config.toml
n_layer = 9
d_model = 256
n_head = 4
n_kv_head = 1
head_dim = 64
d_mlp = 512
vocab_size = 901
activation = "swiglu"
norm = "rmsnorm"
norm_place = "pre"
norm_eps = 1e-05
positions = "rope"
rope_base = 10000.0
rope_fraction = 1.0
qk_norm = true
attn_scale = 0.125
bias = "none"
tie_embeddings = false
parallel_block = false
init = "uniform"
init_std_qkv = 0.0346
init_std_o = 0.00815
init_std_up = 0.0346
init_std_down = 0.00815
optimizer = "adamw"
lr = 0.00195
beta1 = 0.95
beta2 = 0.95
weight_decay = 0.077
lr_head = 0.00639
warmup_steps = 583
schedule = "wsd"
decay_fraction = 0.766
decay_shape = "linear"
final_lr_fraction = 0.0
batch_tokens = 32768
seq_len = 256
doc_mask = false
train_tokens = 203900000
steps = 6223
dataset = "wikipedia_en"
MLP neurons of a small language model. Each row is named by its layer, matrix (gate and up: input weights) and neuron, and shows model dimensions 0-255. Each number is 500 + 50 x the weight over its row's rms, rounded and kept within 0 to 999. Numbers have three digits each. A neuron's up and down rows have the sign that makes its largest values positive.
Before each neuron's rows, "fires in" lists the words (lower case) most often at its 100 highest values on Wikipedia text that the model never trained on.

fires in: "an", "all", "four", "six", "three", "several"
L3.gate481:523518450477455453499513563431539410564448557581530381505378468509533530457378535541482551397483483477478520555512465452550530553516633483545589547470576479508432612589479529533456500458493507593477434552630462421413505540431564594460471470452515579464459597465520386491539558418565531532499555532504497420492483447565491417528506479533554503527524500384455571429412554540525565522499459460488593509523533481582535489526468495473461614418499489514444556451449465549545505473524427414537508422503463478386546471541476520469457525527495567497483493551475490508578482522424484490522537522514540497520562469454436498521453429515545562475520510529477544441457475521525525503535503438455481471577435447540493482552487529513488545492452422418435558448481500606497536582534508
L3.up481:448494448524516485516416526431540520524533518438514545438472469418442572520451498434413541597557456558532435423564462457440462521550531458441463544447527476524574559453536498481396481674487541420476573497427492482445466516524587444555562442492513531514508495517606560401615555483595491541494569492435493516599469554595406450535459525496504448539428534505470426519569521549557356521453537531591574598503524529497532467448485547589496576564508508469464507459554457508552494454507473550606463466469452482461554513531502539533508528465450527473447527494527518452452462446510529489492470481577461488536481459474430526597528491561455465515573531490491514569449450496569530470482542497418546423507459460420549419422579491436468468487442514535348503482484544517480467476521501

fires in: "as", "and", "thomas", "lucas", "atlas"
L2.gate246:507419553532568501498405497469401526616490488513525529505524414450570431596534526487520530575544504447482591552559441471501573660565575584452550515558415490460558450610541466447513528481509534549507516484476530458448536543495595442465631440423500509595547422626493457471484429506572525505568546566557521479478515442496546496520459427503474487589499443527441495420553451474532555530495432527435468502528527503557527511495523439524473458516456545437486510483544487545450520455551541522434481504446524515498616593621589524480454503461517556465511381491503482515524487504501479419489507532516510407495549570412440540517515378550517527539490510544558499612498523485516491537526529485485482482509485515487521488494587465541522437573481403536490592515468456507584575579454446
L2.up246:503556473520550506520465486490508466482419527658493536446529492456524511649577549483584491526417573527479557501523468496545509584550493480509466475394458549450461466542555440452436572473549510549460510517498537411460495568533538553543538550510473477511558459444405571503488440513546455440410490473490549471484533448409512504405537505466548453432513485479529553527496442476469602537531492469536493425527554502442547439423530391390486534517520512474329541534487439558525506403589475580470537574521419466467496518523543506484535569412539557423536449391507483533576623424494438482443518558474503545460578483489527540505536431492479401494468528463451536486502492551501478495561470474603510438553479548425468584383480536501529553559497526492478494498480447512595541428511509

fires in: "on", "in"
L3.gate368:506521605527463504494558475570441469543533642447449525530501485477463551481525506580427533491451540596548557526531476466400482417458438594379496517476534488544493524505525576490501594568522453390472572413509490436457527480470521540484452411461498510526533499520550424504433491530598473466488486458563512484433515595525473510487557417481438448420433535465522450515478485495499521487485499426470468406527441474524533492495522578443472570470531562512477506452531518448450552504465490496506486485539551496407468571491488449495476513486454479556566561595501388494559491467492485507494485521557523581475476452408481495467371526521528600449485512539491564564580412538510446475567427333513502467500491554547494462548415459460433516393427571471636545520592583510477516532456437
L3.up368:524449498550542489472547503509454448563549555394497528473498463416468608488473558547464562523550515413567574450469539467498498538491456445374610446513564546484421478539545535434523468476517483421429582405462528550505521522485516462473522411470436505506520425511536419535526616469448519525501432483519520499595471486448468469517461506474465484525449514491489523482479543497444459497378465464595456480521506483531431477588460500457445573508526574471496484482467511426508496431464461506494577428497483507422485473568519490627540462509504515583526516535408480502480400492474464474494530562495516519493537526399492554437378609513466513510474561583577561502492542411571470575496486465359570439508542453545562521528504476431457589445517452455580559601526580386446526524429539

fires in: "season", "in", "is", "and", "or", "was"
L2.gate237:463537616512480557479434562432429478432533472482546486526541452472513553543570493516531494399479476499491504539508454549472497497532527479503523501462388555543537390606428467437600416568495471611441517565472454493570495474500443392539529442514532516547495495482609430431511564434552446572525435509570566556444523533519493481506496562585534438499613525520538441514403513530515545491464506522515439391446582513416549539514495532490485569496538516486476506433501480583518503468450425539566471487492532491558493445538515510434575525503444527462501434544488547492527518528500615529506461450564546565471557446460451486471462521512523510585489449469545450502598465586495522415505447509536471429441433530587587543522631449483467426538474587504374537535536534437460372529502522
L2.up237:472536513446494624508559412532545469467511545524399422512481461539491512451547583529506459503457399596490541514476474483519471522398400443484467493539398549431550456474504460536513529504510575457602531557489483440524482506464497625554403474512583532557492489473563472474473544518508550509511583601514478513449538513504530512439581480546516502616550434504514523546514556517412481534407423488584451504460508564537490533509448509436550459495499473458453458436438423584520486525482509641534497470527486572502517486533483492560464371498546469498550512462567465503462550526455490580548648519432509564529561521514459448526489522519486448577509587439596509409534509509504481512610437549504467513490437537439560551524522527419439582496425468450579504573475589504547475420451566

fires in: "in", "for", "joined", "juliette", "was"
L3.gate140:427520484646460384497624477537476547499576567436513531574402513482414522499459564522528539549500574428496488470559523381488534475478439529460536486551474503511502506472480452489461425460528508536552472496525493398480502428470449534495481410518458537397440510538503458539494520586507487507506453484534430450555522430598510396481504448448403546503470576521470504435547487557451516485493505522473407508483428403544509531512462558575538497571465528509436534462455556492449446495460477441443441455395524524527425585495540446546493491535518515495567483499521444441404549457457565470486494575503544490508494525455393472507465465475470477560457488569661514604543421423531483528385497456413548453489565510427538424539531537543492454420453395486514561509564536450574493504453481
L3.up140:535567503585469563573507489507525476530524499528462556511471504459566498412453464596576532465556500479552406404502561484564484504453473495550460396515520485473477407542448450543429460414482508610605562602476474503448491483465533603503434508534475535477464448372483445472542469569446529491523469511563500521521487433435487463548468505475463510527579565499415508481485531483463538435421434436534467440544589651428623561508482492442458534460546541527484543544479589503407530583472507462448478448471455574534503565450390480514517511512427547467516509571522483450511478477573551436445479373483499552489529513550498491469521490525567482554535490578575410515502529517499577540445453536438508392472619509457537513495484532547393524467529446429449476583483481484517402527501488

fires in: "a", "of", "my", "the", "warped"
L3.gate180:463557490611453515494557506491517382581481516507434475494437512480448500540497489392454357516450532481399542552506560529446532559527591474521494477531467406487522479569548536492465479564506518466450575440503513512403485460506436531433451507550579477555442595467408523500505427424498459475540537634505637470486470432496501487457486497498465496533595525529559410537520479438615436534565546500539481490499490503524506495581468416487509472530460473475475520485457444556517534589530571567633433481556473480513531469528499541619528497430581525473525571344543521507511469526555479530536421554508550588501552483546581538503398517504445449453470495458490443558449477438493570507516499586567531529415486516479565583519514424507528463517467442577519522482428456525533565484468495
L3.up180:465485484543486510476433417429547440557571505483557603488444424477576438525490525475455472458483450508438483446480521532425506483540507575481506477447523469472528598426566458475474456545501456504545437462548510528492450521494540553498588495486534524512525528508487606507491480515581470518517602604452522473459432561543487494495563472451559538553556478544490481495540521587358425347524501567437619519514509411501506479478470515524513429500544428470482416467614507562567577541494494522539521532399583454438457513597452541466474566441476585465482567541491585571481442457553528531550450520541510502551525537529474541471537492613412494551484411492459571388463531479548474553430370522575486490509505483569532439488458531531540468457507496564524636528581513441507526458483438

fires in: "with", "the", "an", "a", "held"
L3.gate376:401493510483528481595468551537434466565378548559542534600495582538487421508505448554497423476495520546411468464530492564557527533504506516480517519471437484575488525543454487559410522556494444510537555497391446500490497469494537416469553457551436424461551519535519510487486381420568424460531521468495497437456460453534437494487485506528602488427464484451420419539511491456450534448536443433511528563519570530457581474515500572503468517537563480477472358550466582543521506484606554628555467465442538414544549481466473526477502462519460469510535545463555597491615556521477497525549525478495436493446468496554497484594487498429517479445521530528413469583415449460553566571446551489414436524501558573480452440497463437351549452487488506490463435477425421547538563506520459
L3.up376:505528506541494631543521477526507524486563386560534528578470531493508471638575584441487447552567488484504447441499506522466534507447615507513504548538442639504636569510486518507434589510507480476498519464450426563487462459551593405511594530457439456424516434504481583482535481505457490503498462424566559577443472419479484524435460496596472529538490553495567487500485562472516550439568496453639419506422522476462461508445421487549399526529481526457529563496557488495340574480522524527496457458438501463517529495476478515511495487589500492503416528482502577464482443442645525454425530493491550449476474514461530477512435449466437461452421507484436501541417523552518489514480499513445505480487539555520514504528583443361472480462473517559414535535537488423530574512520485

fires in: "other", "an", "its", "his"
L3.gate202:502456480487500480496429571453458497556538481408635527485452447415423522500428452563394524495466435517448380546505448490449496479498531556507512565569566575447442517511505442491487563596509477492589521493413505416581491506447499478459565449471591533468511462554545473464493479508475456497571507490458554533428456594559429554463541523510481516524352422504485515536496523508509514475587379571448491570477515561531522585506460498493516439513539521476528421470465485449561561519469497545548592504556562478456465414555432500505568589504467506506468520562498524462523473542504581468463513509541436510518541541398432418502556463526528522458544623540479522540502465469590522469411520482438408481490577471590453468523493492477432371520344479476565530481440488494552572566511523
L3.up202:356600509434480455516478467482456429537490496542559422467450480531550593413600467500483485481435570562532505447536501550475550516422344600624472478612467497559513456431448486533518537448468534527521518482525535487430521486479510361544520522550480468515548573573534531464503549585549498529496558520528423489503500525490549449496516474481450542453523479511495514475560537436588477431428535506495616554564494445384463367421512539469539518544522554548448463535528506460538503554481495409592541536481489440426516519532527518525513479405546533542497508438504537508539481555460564620510599469469531545554478531474462555543489459430511551533518505491463461525470541429477455520512437561408512496469502518555447380487437561446503445576544532573507517369482546534537551545523500

fires in: "to", "and"
L2.gate462:477550490484528451505488486440550460519596514484434559464479522537580556458534487547457487361577434491537536495475413486522542468433555525497396501490477424464466553585514443507509468518384409499422560564491526526579533434458525409487469539504566541497527570523514447485466484406532458545573436547460615536479554493482437481425542611428500496417562511454557478481427512503489525466401613516483443392594443535496492499539531513443515438438503499512433521436505458472445557462497559536528493481592483476429481469499522575507514420537479503468485571469585461537523454545552550542518458596537532597537407389391516455497390489509398604473498409513513497472533533421462464418485497496556399465458550483516427498541537486515490467550482490559538564448476521521518479482444463
L2.up462:491506631581529531569665460571555443518522500463481498558597507653539471497394504525508475535387486527442545504441561489523492561498497429533410495440508412513501489497533589500481495422572559490552442527494459496506527514495568550528521461488507511504554462409515427534472504491614486446407537412546570477497562455562531441462574554542525533481445545487499475462527563538406500524497479526488433507537464484520489532472478541486468466551414513475403527429544532472553480525461520422519516401459461507430535577518415498600448538531564480570454477570482482498519554462429569609503594636488514504412450533506418466473442437471502539601480476486569613532526479471477477441532481515435529474558490490458519487529528501434512499477448489499445572496635512512429551493518530

fires in: "april", "as", "award", "because", "cincinnati"
L2.gate361:544505519580438538556501466542530474590536537511528547521558578368527461477464563487446436492440455477496503472452530495551523492508575448543573498529451565489574550506568488513460586566434504512513535404424554518552492435564531445518502494374540411472413402562425581553549458498458488567550476584580456476456485416480534564490534468450496536463542552465478486474450375520516518601484432444543508507500475555572540604496447371514482470560536528507504548437501631539468462478543524593459503429513503469513508445522461528518545519548521415430486460453527558507385545477487511442495525497520499549550511470482567564405431509547501462477467546439591453525477492529510487430492507531530500466541430551435486523458487497535437636505484474526604473529499438432530397372529482
L2.up361:504329526503510565427500501595514453532581518507463443533536488478565524598497609456421574514512459509620569534459479499482483428436491514536552415487457482381498509596576425404484559474493409478450527470454538523507497473399512483508461459396550366462496417493463591507551507451450535593530504589567463633499522470478528562502493464479521533522528506510467451554494485474472536499516557459579380486447391516534492542522473395512487542515598566456566423382488543465489511559521495589484565456507533508508472530521494499413524510501448512495408488432546541593403501444540529432576427499478474469475472497470516475459486478485544422566473490560558538477540471495524478539575485586541479535516514527536512536504526521508520620477503545550556446455465479436521465465508478

fires in: "to", "not", "and", "would", "also"
L3.gate452:552496505400578488428509521481484504446537525418477564505463543451456566442394424509501431446541437396431595603534441490504527473448491584470420481523529502514437461465537444397455457486494467511452562469510424508406522446534395403477415540524617495483453505487536480579521455456479428468579369607489493582486536525490499365473519469507435552556541523500556541488474451514460525540537540449573534471487485567473567464611447530457540578498462466470582537538396449477546546450551506580514479464552480506508455434526477492589562531480593501413476470509556456489458499537550541582580435521573497538520526466455459486484480528536509576462550539467452472556480431442479551503467513527469462561415594529476604584509524473449482477529509451519522538503460556466482475486398487
L3.up452:480590481448515502577486518491551461411580587434507573476463513443543578475412428610570526416497381516413552567465445532438503520460525505521424453451454488510503469396465508450442343467450552562431508521460519544490559429511582437519498550473481542504534493452525384504514437451416493414521434474508460599557489550396515402439527457514452450650518587515436551465498543551500500564435518401513518487503425549415573484538513484461530495446496443417520563487573501581529503517584410521469508529583551409456508452492456498543491558519517433481508556549464455506490518536465585512554579497486496530551454472490442527600489525578462537546440442479407470454540513451460484529459527522531483563482543468491491484535511529472518574595504437559512532485496528542471507496490511

fires in: "a", "well", "an"
L2.gate434:434484503653557462523525447517508436464400482503538511558470527497448503456493565458490591508579386435414494531507510564550590455534505517496608552580425510519444511523509472499523435517554444531506450526489501456537474481465515410445457466500542459523531608430511502433551480502485503460453484535524604558531506380522541459490396539457546553534473540437462446536489421450464457494529435433467491419454492566520444389470479472491375468523505585442543606519562521514480490556509489452550519378559560471484513495636491531453515460539540482518542453513421530439526486563471529541478389481496470592512455434426509494474538558459493466465557517419577599557505594464541527516410468586467519510481534490470532472503568490499476430543416560501437493478507477530584522544430599
L2.up434:492397493483571555482550478428464473508491473483589500517568542411568436470437519481492487506476547466560477509593514536549475483418473437524526564479490464590546407523491409461526451551377541492512499476528515518500480468608477471480407468367512481545385459615642453455549447471409527536575520531485536511493447543520457500526435452513480531582480414534550422526549481487417487495492505506447388525503505578514498439540452489461492482618479408427464457408500458504512512583479505507500484416537523484502493490469455483572530546472515468535429533544527515493499442613506564531597567554487419561555477450449481502502439507532479517473550432597601415533532466559552548470453515475412465453538444524569538487512589525502540447625449436489515520555494414499524565538539498

fires in: "which", "song", "it", "showed", "power"
L3.gate256:552484508417565457387536496497470471508582522478452537490477500415505474451493524552499500617513543524554565479564492619557531537489468490480550482386545505508471542494544474481581454495563495395532542380504557507527535469528450557493458471455460450509442505588595464583583463446410577580527462484463516572432494579437496568457463487453479531507550459552494488500464497477427539572522438519498459575494485476549496455619455479494470649566440469469629569437495476473491594540484511526535508399486482470509437418532570505463492445484520437531430600446529531496412415455499567417602426440482509529511542502505546529526535460515395530520552473457427555468505484561456446508512488591542453497444541514489509581444561492470404446490432452535511503509435505581549554536487454
L3.up256:450448465444491521565482525472452587540421568575558525440521504449414526421520574524552494481418448561475433501608481514521519510469466415556530497548487418474523536527517450461539504541460450534397534514357433502560523527521573515465488506449483473502450534530511508444476476443461585547601395558500526598520488529470562423487479532501624460449574440495459508493490481505436530501426511427518569553535487518582460525529424424503491438544508538473547423560454554477482565538481363539481478489528541416503629548596530503547503499466473489477478473417443463584566429601536478570525524497470525570488522573467499516533574497369470523507493483516425499428456437509517564448441523545501434474571522492522539605529513534532452429479501500622500565447518449404515489492576478

fires in: "an"
L2.gate189:531514481581545582530496551566610476531484532455425465549528455446492523531550515547468473469499514442484515379496551531543546530448557558524509568503599499512395483478483481468366498518575471574538607496527488476501496526494542509488538491388536514415529495508477443499522506572468461592526448456516567535474571410555568469503540605560460472460453550425486548438472449546437465416433536517442460437526491525471606520513569456505457445492569443459526538514493586507570557547559517444457481461509475562444535518443448556560531554520460498489488418545534450421461352385455561643493466477533508472422510489470564581498543463631545479489534479514404477557470503451441566572496502519542426542483511504489569472517442491570531460439529437478421564477552466447518500481453578
L2.up189:448549506447479415500516478455405475488529513499513434533525436495541586418480493446513534564531525515455565553538431419554501448438508475484539500550556496529444508384480623522474493521482512489500518516512540484386502440483516558518505432509535520452596572510555505579409564467536546512400505537471530417518503587534403501466467513425495575509467443457530485427501589369439389570515442501498481527434452593550406492532446488489565510487515614543496543492417455521484543419472519505507458459554474474494552473582503470484543420512542501615540475454452481515577582586532445506456522585498487417566524518490433440587483479437496514503578511506546476546480643493359457434454561462475491429516498482490539453585558524432463419468462506443532461531505578567461473524506508

fires in: "they", "to", "by"
L3.gate426:463521472500520534465463522513532535489465622470480461497485577538487498475434405413403494457476433476518434466439485477561530558486528524410483475482559398613549427475391501384527450583481528522459489498500489460504518487512488508488424450475562523494442474441466429512441384510465482586531484502478429450568579463506515444484423426524457484625461449448451467443465456538523414566458547450478477436488446442514536518628475511515513437433448437502444472357510533443558425513480530506485535552619563451455468508488542593519506436495575518440476527530480451515488420563409558550576556512455442486542485515490571507466423546526504574509500468507501523418536394548544494488413571495481485475521495572464476603398549458489531553475607500568496488490535501463426569524513559
L3.up426:538482428544576530448439442474472629393501622516566399457580579542511482521483484585430479545509433419493518441477454479492491471546536518431541447452568502558498433498450513436618432509516589508432538516426535517503476495429389431487540529536496568526378446467494409556471537565420477591582494554494410497510549495498539556495438469500450535554501503509472492515488468521553531548521418379464534459506388491461571536550506519444512508477453394465459527402496508398472440433490488460505492517561596478484522552405496528485468508470538587448399504538525470545419391531518527538502523503534528485536449537439506490527494568558525532465472501580520525441514500591482459476505530561489433478549548492539436533467560537512512496448555499560530510507521490448355581533539556

fires in: "and", "at", "from"
L2.gate139:429447563518596496442509578491563468565509547465491499521487497505526534560483522556379494455435491535444605512570455556542486447545440540482564626521495436478496460581577465419499538540445458523438567530521454496632493517469450431480432487489574559482549482454509447501564510470545432499528404506532479565428548463532527457596536567605501499474587538466480531439489414557430556485444474555517518389462470477568546501525384540500425456527497509472475454427544446514499484476452491540511509459489473524427377529564467519621473494581454469502428464490475515503457452472539554553641501519531488525470509430421493518409412447587505572515494421524595556470493383535502530460517509460494498474508511539537555506467513454445445470541471433526505555471581522423544507495378490
L2.up139:467517554544543539554469470504609438457514557469481592438482457556592499522439517544457557505523473590439570570499430533558520452570451476542479615516508467439527522509531503479537597507432523579502489509458492506543566574500539453499434458483465596483585406434550407543593502432549495366536425435486508561492492525533479435534426470481513510559530501566520506512547501588474499531497470467539458455479454454559557499544387554490446402522389476390441519447529470526419496475409545502455515525572579424476358518523509512562470531486508479516491543487412504578511457457512600519474464498468511507448539503468476507469495480592412509485424534475543571445538479521478419468539462513576392545542450486545570596414553499527480547497521416532579536449578482509569557497504516

fires in: "of", "before", "rochdale", "19", "a"
L3.gate232:470545485395545502537485556444462648580411532486596449490460509517541577457609488482513408439523480568516506490549442569524562579583493523539502581481501508465480479417477495500571518492532469540393529464495459501426562489526468474498555523512496432436496485520428484562548482473526500596485569537457436422512506422494519514565431547484419523379536545520454464519517466484514519535421506447547482469576542487506532431557469513497469594430450502582491529558423465491540448455420485528450616561538460447576430497579494539538487554516513447477566497353552443482473594556450486443468505520514521541512401626520569499575486489529498521473545586484437522499425505404526537602449485478467595549540453564431457487510505531579483515446571514447497448437438515508497552448543468
L3.up232:472522498508494537545569417533486436465494511432400498507376542489533481532576405460476493531531474510507515480546523509542466488466472564450480448557567455480378490547577470537549430445495505493513459460538490474464438491464503504541523533506534596417497584498489473512477517463525506454451535485416548458534483543470467412441416495480477532599529415492429466521513600451520496447537508430491531472433529555567418422545397565544538559425447488480567471516521459536459512469487483446542536545451487447435393541513510556546590447596491555463529582478394601510585526452517412548476532470573569537521476551489469450549444487416430544525555472503534583516558454483582386508380445522457467538520524472452574551467457447561516455508515520381550561433519616422529528404506480

fires in: "an"
L3.gate157:447435535503536461495424617452577447601568493502449460498565445425431545477483498569454514541456511479563551473535434526510582560481501481478489452526593495443517545547526480442499524542503390482478571448542432463538512456513572440400556438442537495438498500624589451407491472438541512553517441550500500563479610501543481548485522562577439554517512523440473557463470542391547443490539418472453599536586488535545461523466464513494445507531523532524554491438546556538496455529534553458518416495500508495500515449524531520442495536531503493569461485515527502427577426463420547483536431479488428491450544499410444548423493396431458510467472522553615546534503454528591505464448541444487405484466525456515471474521540536424458355529397442487513519491546501532486634458451601
L3.up157:401436513508493458520456616494589425513457514455444492445513416471501583548548466534450532531538528538530526471530442503524541524519489513499585462457536495462476469540488453489530510448522366477475462531591472490511575517475555386491534439416428493416516480545626480466605468443504572546437481467484431583560518486542491567477489631516463533545580555532505534551572514465550438486492543504402506495515493443503454524444482498466406497505453544549431545464562546532503528510432513442477442486472533511528589502498521497426506566498465513485541417501449557559576556467453598496578512430474448498442463558521428596504563420455381439455463534521550570437587501458496425480471529542534395474449500424452418459485489600486590420484518454480461471536503464503438632511453552

fires in: "united", "by", "as", "against", "old"
L3.gate50:492594545476487493541496506468534513486446560485476535478483521544468540548499527451416436535503439492549514570520601495503497484558408606503539542477540532561524581437527467508541559575564537523476548443438426501499481514474481428439563489479508480410523442567462566485567447547532531433539443456479485429472546553579479444540484447461489486468502621498521495523543500497478448416518481418593446554593562485562449462477447500525562513501518541521395525521499493500616471491445526600519529447495494488576497487522452494527472575489625564542589532449488501516432523448522556447457524556487550539472548509517493522365513376582571407604501509506560503492470367535502570603575403468413560417543554442486515491612485477463447479532402543461559502531568541418533476490495464
L3.up50:468462507557524419529443486508519426484509480387561443558421466476472537506455478498416550481491468484472555447495494468521581466422486474512504492535545598539416507603495472406474467358446538426392501534415496551524473480440486547510423460558380547543559529500561443562519501477521501498445557495505630545523485506434496462466550548490503482494473433441580498521460581447445504494500509492490561517470558552506379472458483464452465560476534555456475528537558418499523497492444451400458518536445557540421585490517566455575556371559454505411436468473463526476521467427570565462508524543577513512582570574500503537566499553530432443537548456447487612559544445584507483483427455562478539394522491555520516474402468495491525436465507493447485487449440557449446517594429514

fires in: "the", "they", "by", "premier", "before", "june"
L2.gate483:502602488509468528517561453514527462590498512394509527562454598528447519498537494441468471504492532478466495478509450451467569561511532519377406529458524485459538525543544550515570518512468511554511564461566521442578538475556499515498560498558450499556461519553494460548487463500463408429525539482624509475488539407480523521467526491522420519435428555429480400440468424501532510553507470394508551465552463411517541421541468474577502467536491530476505578479480565541491442552517543469486380495525426487478439439511466536651416409533436420505541470469506398430417517487552485433503497567475552457476497502449510622494427386473553507519484410531545445516441454434500510550373454487490491475403541582539436552545557493518423501399526434501585493509585450587492473495499487
L2.up483:448551447626383515419561440499430466555541502481463423502471506528425489519511528447512503482518529478475508481429464416420505540598572431450462503473448543487483465417628630517516553523537486480523542453545574499462506565525489514465509489521458560476500447465405499499485589531456497442524544479565509438602498424511516521515469496418468415552412550508465430449546462504569436624506416487491570485515391445499540496561501461497583479508502512474487546595483545485506535479464538413497433406537406496527468421501496554597463541510456500550550519496462523507383540507474473525444500586565492450466531549502538629472446450534540463449432410557549451543509506405452479548511469605507515579473487553514405515526485542509513585375485458499541535499553456602481507496504509

fires in: "of"
L3.gate20:462480446535564536462433461485537468443477494439517527537498640528533482527525392516406407462437545522501450480479506503480490528447432502535490419550589464440560508471513506501461491509447480564515556480489455511449478487464372518437425520447583460509547486454526502486454461496446648422504392476482401537364517477551556447442464552622421602407490487453536504443526541570496495506506496482441447488457474540512522491525463484500493447468591570573477440400474543389485503531555530528565497499500491475468483478560484537422520471505508470480458555453488515466446446408623486514428494489499553577545440435485544462471447553595491457509458582397502502531545479484490455413442454520535545421518474499538605605430481463491463426478502464554462542470515560457613438495447449
L3.up20:536486510475565477586549580518503428576536516552515553481512450547549500470400443452463529486542401485484443472457463438409455578460529455598492498489526564445519628491484553476446476530458448420450494518514430496474525569541491510497541428432581535473486573490450462435531471535584458442516490495453516410512386577463409477576516425455534522529513488434534491509539526518430418510472503528604537447436482418553511521568455536537441438494484542436582503532453423606567510558479531575576472428573533495486466551501522587498478598442526485499480433436504460523452428596546456460549408567606370481489483517518448492525489437492496536563438519489471530526585506507456487457522437522592478522475471567641482463522547553519520445569436492456566495478462491523493456413433492

fires in: "several", "all", "four", "few", "two", "june"
L3.gate3:479409564523459406473534489497484455591546534421488555519450484518516566532479400456412480465483553536499483520542494440447524538448483460434563571521512404471500469583483467492522456461398459437455505505519441429464403441499471491492554434477531456455517613455498453542512542487556463539494403478560502497443545509588561431527458497539425567486462573445435500428511424520517509487498585493463465414556493438462537523474485636553416444467419481526504491382434568517529553560583517507552428572490536527444466512525446465546500514531519563549572508474442466460481569417530545426526436604509400474424428533427511502480418409541552547430555458504531529536474537451569517516540526382446467435471586501467490431491449470496483433521555445417510518445518552494491542522485379
L3.up3:493429486564462382490501523491450389598482482510527502486402470510471520580482515564483577536517537523409508556532496356463532523556524445459574531495452455466521560526482472511516460484518459598406459592521455449480460512437533481421543504518527528425486532337457542497570527549526460492539504434507467466568515482521502426544422479558535505496488497485443443437589455432473619459552565522457483461520496434489586462489538572493476462447420453504447516473434553511568487499616468409607461457493570522479462530573475430478572544502419582502611515512453499540543590460526499441486477521525442487461482510426493506445499447522533506514574461454534460510491585444552552632519535426448488417511515436530479451603500483528507505503508457423517519504440414584534553564569441

fires in: "as", "pexopsis", "thomas"
L2.gate431:441593471532595552504417456505555521527500523415495522535503520505489570559506427543440465551478475563526441460614488485508539573533519566533476530513453544512541477535523465502468480494391491501508389453418494423473526548525528408429483503384575465544513518473503533516467496571441587545513539507513396472539536427558529516480498500473484611599460441508473493504463491498514494534489399451504378527516502476575507519469421467560567428484437486486465449418500458521520479528439540503447444530520577533480529487517503590470538547424583565534413533498614497503455451542524514503475534418528535463596609513539471584516511413499468519616529452490504539445467350620527420532439404500588560523444493548516538609583502474527504449491563527551484521462459464465550512486413444
L2.up431:467493542484494470517466630466493478557664587531508582408501525532541567530586504520472457452487431486478477515464440437481504453518527488565547492594539553519545455440501521439546541486509450486502541483462461505524457534410525418554444539499493405513459600480489588501518498419429499512541419469529520575543503473462507463571520539515508478436623632452542549510425510537496604499462536569597491456518528459504546484547447470439475513551576504468541508429443530445426466559517464566472419462561357566526556472454502494464470508444546494485478452471487468525558512480561500506526363522564479556493470489449548443462499498430501378553485427560506480471481541526417506463564439535504477519484563490445495626399508553512576499446463451555459490481385406498493443453478419

fires in: "for", "a", "on", "my", "the", "to"
L3.gate400:462498525562577631423484593403567479538561548546450530500481513571498478527476499375397335479437508532500560509587510437491513542535503504476482465532501518492562496474480514460425572510506502511497515512544486475422443545530425553440419454512590504539554429459446520541456506394507459440420512547495494488471556433546479440411551560551470532530519548466554484531506517554491433592467550458514491521511524460549459444598481462579480512472514457535458572402517483466517524572464538567537532491518441502559590570580496589551541507544590487424558492500539455479440462402524504554518416555539576546437493490478520522458397486559465433477484551421492562497486522533517465455512499554584552530395476602442582559434431497461509518576483590454537476449507511403542465444472500
L3.up400:429483508520517515559467500432492417470479500484494619492398524473542545493515393505467550533587424522452443508436396489477463555537513517520454547481541488477472593475518497605478497463490490516523552534518501517500566528500499555505556485474422505443548526498534481481576556508510458471618479458462452464451447546474417452461487518446453433461537501572449498497515526550355442421481579533507541412587485474482547518538466543420491447534465545414470481482537569530495621544505509416565503496399589415451450491531404531546471480446385454433557500449534490585552415502579521499551513487519520534405490485463464442524499572559492573489500533456452460506565567403522559600513482478492473458507484467533557407545521504469548445466491490555457644578520433485443565646503451

fires in: "of", "all", "several"
L3.gate35:453523469443499454476490543441432538649526492527503467485464434530490525566469556558427413506540514469471512569520512409489489550569510486464521499477582486528408458435554497492585535551525425552448513497472435467551469459530461539552460539557511465514512496425445501449580541500594506455486481559541476452527566533470463383586547502565524464522518469502504587426467433523519465466381549512541542585566515474539587488466478511562531574511494544509548495653544529601553530520434534552457468565474511463484511496487473483597510585398462462488525421462522510428557559444503595470580470541489453515443524472492486520537406429488588542469520540570558480535341528460586464576520438472490469534447493482485371462552478532541511501487457396475554564485607540493484586474509433
L3.up35:487493467528417516471518526482442460542584494474515531536497517547546547425538429437500516541489532461469496475588563488471531541434609401451529556511621491553520570533539497426494528478534471454488462521461426455478481430402541538580492449548445440487487540500574489522559424495531426490523500469447502402558505486553479494444444505438499578549545415475532450496485612469463531501553501463473537501470484464391454419512580556437475469520469516490492453526401472576563457449538542485533489520493518465532487458495413498463529459582466442449475511442537516479508626633478486494519448587500458518511441443522524560584455547436477621377534452480530553561464516511579490607604517429474465571473434486531493448458479354479471512495464448429537455413413521564482582556581458